MLP neurons of a small language model. Each row is named by its layer, matrix (down: output weights) and neuron, and shows model dimensions 96-159. Each number is 128 + 24 x the weight over its row's rms, rounded and kept within 0 to 255. A neuron's up and down rows have the sign that makes its largest values positive.
After each neuron's rows, "fires before" lists the tokens most often just after its 100 highest values on Wikipedia text that the model never trained on.

L8.down374 [123  85 147 134 129 134 120 136 142  76 130 139 150 111 124 150  81 134 201 141 140  86 144 165 111 149 118 152 131 121 125 144 116 102 152 151 130 108 137 154 131  98 127 110 105 159 108 140  94 146 148 137 130  78 135 183 133 110 141 135 131  92 156 119]
fires before: ",", ".", " C", "a", "c", " and"

L8.down74 [115 117  90 108 126 157 154 145 112 170 161 121 125 152 154 120 166 139 122 186 130  99 135 126  99 112 130 109 136 138 140 152 120 160  96 107 148 145 113 107 114  99 126 107 141 157 109 116 110 126 148 127 124 187 104 124 128 125 152 116 100 122 154 137]
fires before: "ies", " ", "t", "er", "ical"

L8.down106 [107 139 132 108 108 139 103 116 111 112  91 152  85 118 160 133 117 110 115 172 100 124  96 145 109 136  88 149 141 144 137 169 145 137  92  91 179 152 117 121 157 127  90 156 162  77 138 127 136 204 118 129 122 148  99 136 115 142 122 118 119  89 142 126]
fires before: "-"

L7.down301 [160  89 146 135 150 168 104 147 172  70 111 160 140 118 173 154  96 107 106 147 116  70 112 103  69  74 176 133  91 113 129 157 122 104  90 125 114 141 113 123 158 130 137 122 115 112 127 141 114 144 117 104  97 161 127 140 146  99 135 167 139 138 126 145]
fires before: "ure", "y", "u", "uring", "io", "ur"

L6.down296 [140 159 123 184 115 137 117 125 141 156 156 101 126 159 170 133 135  88 101 113 165 150 149  73  63  86 131 110 115 158 153  99 126 124  93 141 137 140 128 114 101 128 136  85  95 132 117 124 135 131 116 129 131 126  95 131 119 123 106 117 124 140  91 130]
fires before: "er", "re", "ral", "ury", "ire"

L7.down411 [109 119 112 117 147 128  98 125 111 104  68 118 145 128 121 136 133 107 155 129 175 173 111 151 127 118 148 107 144  99 142 125  97 180 123 109 179 116  81 119 112 107 147 135 123  92 122 101 157  92 168 118 154 124 147 100 107 134 147 133 162 100 151 135]
fires before: "d", "ted", "t", "ation", "ment"

L7.down399 [127 118 153 137  74 136 130 132 128 142 150 117 146 160 124 141 123  99 155 144 171 126  79 131 118 134 155 130 122 166 164 207 117 118 121 145 137 151 140  81 134  77 135  99 153 120 137 109 146 107 134 108 147  57 137 126 125 111 115 103 142  97 132  95]
fires before: "ry", "y", "ri", " /", " of", "ain"

L8.down252 [156 126 123  89 141 157  94  87 101 122  98 130 142 146 157 113 121 114 104 112 122 132 159 114 158 164 109 104 140 126 141 104 126 139 128 130 150 147 144 162  82 126 131  88 145 125 132  95 123 123 153  77 115 126 120  87 102 143 129 158 121 115 115 147]
fires before: "ary", "ation", "ated", "ed", "e", "s"

L6.down331 [183 127 127 121 100 135 128 117 152 141 123 138 120 105  99 141 154 131 110 153  97 119 148  97 115 139 108 135 128 156 119 142 125 179  74 156 141 173 162 180 141 118 126 137  96 146 131 118 108 146  96 139 107 158 119  95  92 179 139 104 172 135 139 119]
fires before: "2", "3", "5", "1", "0"

L6.down492 [129 120 116 120 159 148 117 122  94 166 145 134 125 112 130 183 119 145 100 119 132 142 108 116 121 114 139 151 135  81 183 140 186 172 124  90  92 148 124 116 106 158 117 141 165 118 111 181 123 167 114 120 142 122  87 117 171 135 158 161 103 127 150  85]
fires before: "is", "rough", "ough", "ose", "ree", "an"

L7.down247 [138 117 127 130 157 142 126 129  70 132  78 127 124 115 145 107 114 111 134 167  85  86 123 144 152 126 160 123 142 112 108 108 132  97 140 106 131 155  99 120 161  92 120 100 121  76 131 134 197 117 155 104 139  94 124 123 112 130 105 132 126 112 130 110]
fires before: "ed", "ment", "ing", "s", "at"

L6.down52 [122 167  95 109 125 122 139  89 125 135 102 113 135 116 131 120 138 127 165 124 172 115 130 129  99 135 128 118 114 122 106 150 142 112 130 129 197 118 136  90 133  90 154 124 137 107 161 109 129 120 112 143 126 133 161 116  97 150 158 122 134 149 136 132]
fires before: "ident", "ed", "en", "ence", "re", "ents"

L8.down57 [157 146 133 106 108 114 104 147 125 129 142 136 122 160 172 102 159 157 146 143 147 140 144 152 132 161 140 154 111 127 135 112  97 125 108  97 159 163 156 149  97 107 139 116  98 118  67 130 140 148 115 137 127 142 104  80  82 124 111 104 143 112 123 134]
fires before: "-"

L8.down239 [106 104 148  76 136 135 111  95 107  83 137 118 119 111 114 112 126 102 109 122  83 150 158 130 168 133 142 111 144 152 101 112  89 116  59 134 136 155 168 112  96 118  81 110 119 120 118 135 130 115 137 137 135 111 123 127 113 112 128 133 109 118 106 149]
fires before: "ed", "ent", "ment", "ing", " of", "s"

L6.down225 [130 116 125 106 168 130 139 148 108 105 135 150 140 131 173 126 135 130 148 158 147  87 152 150 143 132 140 106  91  79 125 143 129  74 103 126 150 127  82  62 118 103 130 137 128 114  89 150 160 124  89 157 127  68 141  90 124 160 127 100 144 151 106 143]
fires before: "ing", "ed", "t", "ings", "s", " the"

L6.down295 [152 121 109 114 118 153 142 151 125 184 185 144 132 124 105 161 117 134  84 133 152 147 187 114 169 111 117 165 134 144 108 165 141 142  81 116 114 121 157 109 134 128 104 107 105  94 126 123 137 122 143 116 170 168  89  85 140 119 154 131 100 115 124  94]
fires before: "rough", "an", "ree", "ough", "ir", "ose"

L8.down210 [155 141 144  93 156 144 112  89  79  75 100 139 107 139 177 126 138  99 148 160 114 114 168 141  98 131 171 116 135 111 174 126 120 113  99 147 120 160  61  95  99 126 133 126 146 122 116  97 123  93  97  93 140  74 140 140 109 129 114  74 148 145 140 158]
fires before: "ed", "ation", "ing", "al", "ative", "at"

L8.down217 [121 175 136 115 136  75 115 165 180 181 118 142 114 132 139 162 117 100 107 111 105 104 129  96 145  96  92 111 132 120 109 100 132 132 147 146 118 107 167 151 148 113 148 154 122  99 107 119 118 131 109 153 118 172 151 134 135 154 154 142 143 137  95 112]
fires before: "4", "3", "5", " /", "2", "6"

L6.down503 [127 132 103 147  94 165  99  76 131 112  77 133 124 129 168 128 127 138  76 170 129 101  89 156 119 113 118  93 145 142  99 146 158 137 127 104 147 116 107  99 163 124 139 134 110 101 141 116 138  94 129 125 153 116 140 124 125 126 137 121  92 150 128 140]
fires before: "ed", "s", "ing", "er"

L7.down16 [ 94 131 149  86 121 163 169 100 111 124 131 122 133 128  98  80 110 118 123  97  99 144 121 150 141 165 157 138 112 135 111 103 157 173 100 158 186 153 112 139 148 136 164 130 114 180 174 131 136 144 139 127 132 117 134 142 138 150 121 140  78 114  73  93]
fires before: "-", " a"

L8.down438 [162 131 154 175 143 102 101 123 136 143 100 124 109 106 114 137 154 140 100 158  71  90 124 105 124 132 106 120 113 142 118 112 181 156 129 134 140 146 170 124 162 127 138 119 101 137 144 120 153 152 144 131 121 120 151  93  73 106 148 147 146 113 104 151]
fires before: "3", "0", "2", "5", "1", "4"

L6.down94 [138 100 105 147 151 122 157  89 127 109 121  85 151 150 128 155 127 147 172 122 152 159 105 130 146 146 141 145 123 124 138 128 126 105 158 113 138 190 153  95 159 133 150 126 110 125 138 114 135  93 111 167 112  86  92  94 107 160 165 150 142 165 111 112]
fires before: "ign", "c", "ident", "nt", "ents"

L7.down10 [135  99 159 109 149 154 129 123 178  88 153  75 147 172 110 167 138  83 153 137  85 143 140 128 137 147 129 141 148 132 184 137 131 131 116 164 142 131 147 115 104 114 128 138  79 126 166  98 129 128 135 125 147  92 112 110 162 146  88 125 121 119 144 111]
fires before: " of", "ic", "y", "ies"

L8.down373 [138 146 115 127 142 137 151 119 164 120 110  96 136 165 162 129 192 113 103 100 110 111 140 136 127 118 125 166  97 103 104 155  94 157 100 106  82 165 139 158 133  93 136  96 143 168 106 141 135 126 118 152 106 125 103  87  85 123 163 108  99 120 105 147]
fires before: "-"

L7.down4 [161 141 120 110 159 138 117 123 122 115 127  80 119  92 123 161 118  99 156 140 125 174 149 111 169 134 152 180 138 111 139 129 156 129  85 122 165 104  74 145 149 165 153 134 123 133 151  87 117 150 126 131 135 120 151 129 147 135 139  76 144  91 112 106]
fires before: "ated", "ed", "t", "ation", "ted"

L7.down398 [136 135 169 140 136 126 104 141 167 121 131  90 145 130 141 122 118 139 142 163 161  79 123 163 115 114 118 130  99 120 102 167 110 147 108 126 118 161  84 106 137 126 139 102 121 124 128 160  85 135 145  93 179 155  77 139 153 108 121 143 113 168  98 133]
fires before: "ure", "u", "y", "uring", "ur", "or"

L7.down359 [141 115 140 140 130  79 128 153 104  79 119  95 121  95 156 135 127 118 119 116 104 159 148 107 158 160 181 141 107 136 102  88 149 122 103  89 119 100 128 112 116 110 105 161  89  92 148 123 121 100 131 122  94  71 119 132 101 154 105 151  90 131  98 139]
fires before: "ing", "ed", "ment", "ion", "pt"

L8.down416 [139 116 113  97 132 102 152 157 155 136 126  95 124 169 128 102 109 124 117 138  97 123 108 134 105 111 125 129 120 155 132 120 134 144 101 131 142 143 141 115 136 145 170 129 110 130 105 126 110 141  94 137 122 198 148 125 114 118 156 129 127 115 114 123]
fires before: "-", "|", "===", "=="

L6.down221 [151 155 118 185 113 144 130  85  89  90  99 120 162 121 121 140 133 128 103 148 114 130 140 115 122 124 115 100 162 202  97 132 118 137  89 126 160 121 118 101 126 118 117  91 125 112 101 137 134  88 166 131 146 116 134  76  89  92 151 104 110 122  96 160]
fires before: "ent", "pt", "ru", "p", "it", "ed"

L8.down129 [148 127 123 131  91 142 119 121  92  91 119 117 133 149 148 110 130 105 153 189 143 104 110 154 133 115 159  94 129 167 135 115 164  66  67 128 154 136 132 110 132 162  96 129 150  91 145  83 138 107 134  98  96  70 113 124 122 153 116 137 128 120  86 108]
fires before: "ed", "er", "e", "es", "ing", "em"

L8.down369 [149 155 147 119  77 150 129 116 140 145 131 147 135 116 161 127 105 149 100 104 157 149  92 124 142 159 125 135 140 152 152 125 141 105 132 137 145 122 121 175 135 147  91 152  58  89 112 118  94 140 120 123 148   5 103 126 135 100 117 139 139 175 126 120]
fires before: " |", " |\n", "3", "1", "0", "2"

L8.down220 [142 135 125 121 116 140 136 127 150 101 172 134 131 139 140  98 129 115 146 119 113 164 116 101  98 138 122 115 118 154 104 113 142 125 149 135 115 142 204 138  83 123  99 129 100 151  89 117 135  98  68 149 146  43 121 136 126 165 119 132 129 115  96 126]
fires before: " |", "\n", ",", ";", " (", "0"

L2.down37 [117 159 129 103 121 145 152 120 161  91 150 108  91 163 200 106 146 115 110 149 106  86  82 112 105 107 127 124 129 119 137 147 149  86  75  95 146 167 135  89 158 121 114  98 157 166 121 127 123 112 106 152 114 221 143 138  79 113 110 179 103 128 133 134]
fires before: "-", " "

L8.down228 [133 117  93  58 117  91 137 132 128 134 147 121 145  77 119  82 112 120 126 137 115 103 136 146  94 113 107 144 101 131 124 130 161 174  93 109 131 127 126 112 141 134 149 111  82 138 108 117 121 122 111 133 102 159 137 138 149 117 122 132 123 109 115 119]
fires before: "-"

L6.down135 [144 136 157 112 125 152 139 111  90 133 130  90 105 151 157 128 128 124  78 148 125 127 133 171 128  89 168 116 121 132 115 112 103 134 124 161 124 162 115 133 173 142 127 107 137 158 103 144 173  97 164 140 105 113 145 155 118 126 128 102 115 136  95 118]
fires before: "ive", "ed", "ing", "iv", "ure", "ur"

L8.down251 [ 97  98  94 143 101 113 171 157 142 169 148 124 133 152 146 122 156 106 116 128 124 142 155 105 142 120 141  99 117 165 114  88 141 126 142 106 151 172 146 117 105  93 157 140 160  92 131 155 135 158  83 135  60 130 113  86  91 123 135 108 124 106  97 160]
fires before: "-", "er", "port", "ury", "up", "ies"

L7.down182 [102 128 128 133 131  67 179 172 141 113 120 107 104 138 117 108 133  94 125 127 130 123 108 142 117  76 107 150 103 179 160 173 164 110 100  93  95 173 144  79  76  65 146  91 130  85 122 136 114 109 111 128  83  91 125 149 136 130 155 115 119 149 106 167]
fires before: "er", "port", "re", "ec", "e", "ered"

L2.down477 [129 130 143 116 143 146 158 100 104 123 153 119 130 129 168 129 118  98 127 105 120 123 110 146 156 127 124 100 141 120 114 116 125 109 103 117 111 139 197 185 130 104 104 156 140 134 113 136 197 123 146 144 136  85 112 155 124 111 163 132 112 163 121 102]
fires before: "ed", "ball", "er", "s", "e"